python train.py --num_hidden_layers=22 --hidden_size=256 --num_attention_heads=6 --num_key_value_heads=2 --head_dim=64 --intermediate_size=704 --vocab_size=4096 --hidden_act="swiglu" --norm="rmsnorm" --norm_place="pre" --norm_eps=1e-05 --positions="rope" --rope_theta=10000.0 --rope_fraction=0.75 --qk_norm=false --attn_scale=0.125 --bias="none" --tie_word_embeddings=false --parallel_block=false --init="uniform" --init_std_qkv=0.0306 --init_std_o=0.0 --init_std_up=0.0306 --init_std_down=0.0 --optimizer="muon_variant" --learning_rate=0.0055 --lr_mult_o=1.04 --beta1=0.9 --lr_head=0.00738 --max_grad_norm=0.5 --warmup_steps=200 --schedule="wsd" --decay_fraction=0.882 --decay_shape="pow" --final_lr_fraction=0.0 --batch_tokens=32768 --max_seq_len=1024 --doc_mask=false --train_tokens=301200000 --max_steps=9192 --dataset="wikipedia_en"
MLP neurons of a small language model. Each row is named by its layer, matrix (down: output weights) and neuron, and shows model dimensions 0-255. Each number is 500 + 50 x the weight over its row's rms, rounded and kept within 0 to 999. Numbers have three digits each. A neuron's up and down rows have the sign that makes its largest values positive.
Before each neuron's rows, "fires before" lists the tokens most often just after its 100 highest values on Wikipedia text that the model never trained on.

fires before: "per", "p", "ple", "n", "imb"
L3.down420:483541674468515599557409456500494417455554499493612477513523512495479496500453522559432449431525527473518559474567587543509508428483548434552504452411577417467481560435451451520466437510378442482464463462551468414509403443578461456529517556577508481498462587593547492568510434493480575458485509517497581586535471413450555465531483493490515501561564408600554416490549472528473563471407461491518477497527502586479487462468439499465541533540538501465486430469534553573486510463498469534459523556469516434530520609490367424543509545572490473647482498477499562460525419577480467468406526490506444421473476528512479499460493490444488430496459432564445443467527609530560465501499502510545508536471496440493515482513541529444504458498433472565529501575577583481558438549509469

fires before: "\n", "=="
L13.down560:494507482469540497568477435417574400358460489607499418560461501496457402629490465529461460485509451569475460462470495490573459460497513532530509488601497399476471542493516480439493536385546458548567471485585472492520469516540491506556497543566460617455421481601437490456475528500527451507479560574472512455483483522538528436431465449559532513524482474498528589593535430491474511543450607583478439502501443496522443550490457488435445419566561373528639501518423406514480517424457515470502525571457492569463489480502553483446437569470485470500482486484454516481485424508574604570504509426500517558539455379472427549503479482444482448566574474542475596514465492502503458558540495460493535469509464456561573461570528491573507498471474548476438492377530495524502522435421439

fires before: "|", " |", "\n"
L8.down461:488512475525489483474450476475411494473514504492418493503496480436485532473386447572540555518486484465496446598525480528499497528576463487534451454549463448449557488452447449470488477402584450436526461456558558452543559469559444460495431503528474489523513480577483456562466435534549446584474399475510526467409537470483491473472586463557489434489525507508459537474517503608517490512493579395525480585448492462524408553579516526527479371470504528458535585489449548512513579621547562464532462549547467361515499501490432420499560572493472440542467535477442438495570561481536473508521432425470461453551510533467533422534500568471503480535529459488421626571462461583415516509469326449481530496372433514450585513582507488484507514496473457448525489478581599526420447441476432

fires before: "\n", "s", ".", "s."
L2.down352:449447470524628569463527479451613528438528448476552477500579549456575574566460516573475439461489526486490504429543544423501511503509551513473461539512528562539496496537510384473564556425567385476418521505544502398393538488620531521495482493489549370542554531575483494492556529539489511568575453413555508508572518447558509457472430439507456503458580507466439561425515535415493498470438421541420523587446516511504539540515459400444572461535440515511340509424412517502465519500490445545540500485545462472490502518476473535481503452482521611399492519490571537568476495432533494464521548543496521478506437507561459601470493461531520546484555557516479535417534389460522507524446540526424519484559464428503518435474509478496462588565540511494473483567425618456498468442473564

fires before: "\n", "ley", ".", "inning", "ft", ","
L5.down433:441546377469490530450525581588483421482478492565575382471489513590460646603536476593482440551397575496443499473480508478525543531427448483465563506481550449519584541512395422472492511500508520597499449601505495516456523428507394511442481515473473535488559620462508487521520395509501576550501528516479541494463504537545468477494443522468414501514519431374566556464475555414438514530444454457533550484478527529475509511589541504562481506441472502464472542534504513467579425525572477489547531554479480464493564599565452482482562558543474553462524527551423566487478439575556521508542444435559555424489466477507453535516473421516451501530494548568609500477551577430462435462458538475485480474513513494407555522420497472469433527506537504548483537496493500514557357567412559

fires before: " |", "|"
L5.down518:448555473446453473560477589473387582503492419530549386579564412551503477534488480563429438499582573474479496564532496514424502507538459464564412535447529366486478497535512434523514564431551469380517500440524460426474506544503558512466532576516457534574467511532541501511548497480519541438607505534608510444499507547515511529540410475506459438543447482453510548520491467549508506479489608474510482490517418520463485546529500392513446496506553479467477515533487485551459538513505505546580436541589516512538456577475431493507645540534476479434632502543437442546547500474530515502435475417466449503511501533641490517488566481439510548533488489601512586528433444526515497519501488556506596544474471455475534498534507452466633566462464378400533491589606550545472516531485480

fires before: "\n", " In", " He", " The", " It"
L5.down355:485491541555441410534480523417500430472566507560459525615399482476540525484494493482517516456527527451489613417471532445394407497568516517492397465561451532475403526441506587493488434487518527562442448524559646493546402435402524473513541454505387542506487550607459480518555530519524501502517493458505530482475491585569521523478467514450572585515507509589534494478490460503481511526501505529502514473537491443485545496506559608467517423468460507486559511468493467420549500445501549511485480478475541452560446477526504518468535530519366504558424545499523495467492572508454524458519481364525426415439548462561502540509502502440439473468514475509549523522462510555505578446508358464605506454534662465484554489574632510456443579536529518412497448496493497592499421535421502

fires before: "per", "p", "ple", ":", "aul"
L8.down296:551611587451600653503437564452503444480597472531629505515550461436488494534412481505450500526439511544557595576495538456447441464436446390384461517445449467510479573534540560544538474473461437472514464549506474501459525525575511503412480538518475491485524519484592532533509565560520422531494423468510497465434460471438508505530533568503537524527517458590565461493477482462507523509514452583604462474472507448480509479512521542458438554486470522546576538459490417538440537465496480449485528473442407492461458622518492600467519592585487525424470447559400502501545563558509507592578499485571569492540479450487519542417489482552490485467594485431444517538538545535461524424459417388484438523557549476425586514455410523406487461552527498542457465512497523450540474494469574

fires before: "\n", " The", " In", " A", " He"
L6.down132:518475477457539459590536502421469477475460520637507416631506470521487577500473481468427467506589527354498623471448464469308413565480458512562449514564517549496479438485509493546513454415540488484489474465503606432496407496463537480479467500508353459538530512636589546493554498511515528483564492456512485412449460494593540500591516500458567558496568449516481505578506436543492505534404530545527485507506452433483384541515491532558544446491515518496489482410475603464515445491483514534524476518512474496543507542549526476501626542510427535450514541477513578485517514474436421471534453413501430452447516528527555498500527513489508523515539467515540467452463508483516459456502436478516573484493559426506481462521635565486602574476448516418523490481570538567531537553436469

fires before: "\n"
L14.down580:482448488472533416522495588462490439509509466491537477646525465501532551478481455570535468482574496450554464516489468562462463467450460517533463539482439396510425545512568494491565473473558513515480463494502525471535506515600436469504467493509454465480485495576500515475561531560488490502475421410609460486471487520493520495535443463496478522549483519555458480558511470503504507560459512614513461515425477514431458506561538402515443482540448516461514555506502470406442409493492520484531509541499493678529467535533473511482565793483432491467543553472439460484554417436469478488497479437482495501425617511479465437490513523457492537582546490502509608566493471575534467462514505532463562518422607436501526508510684495434518458458462530428517528491546513460518459383517555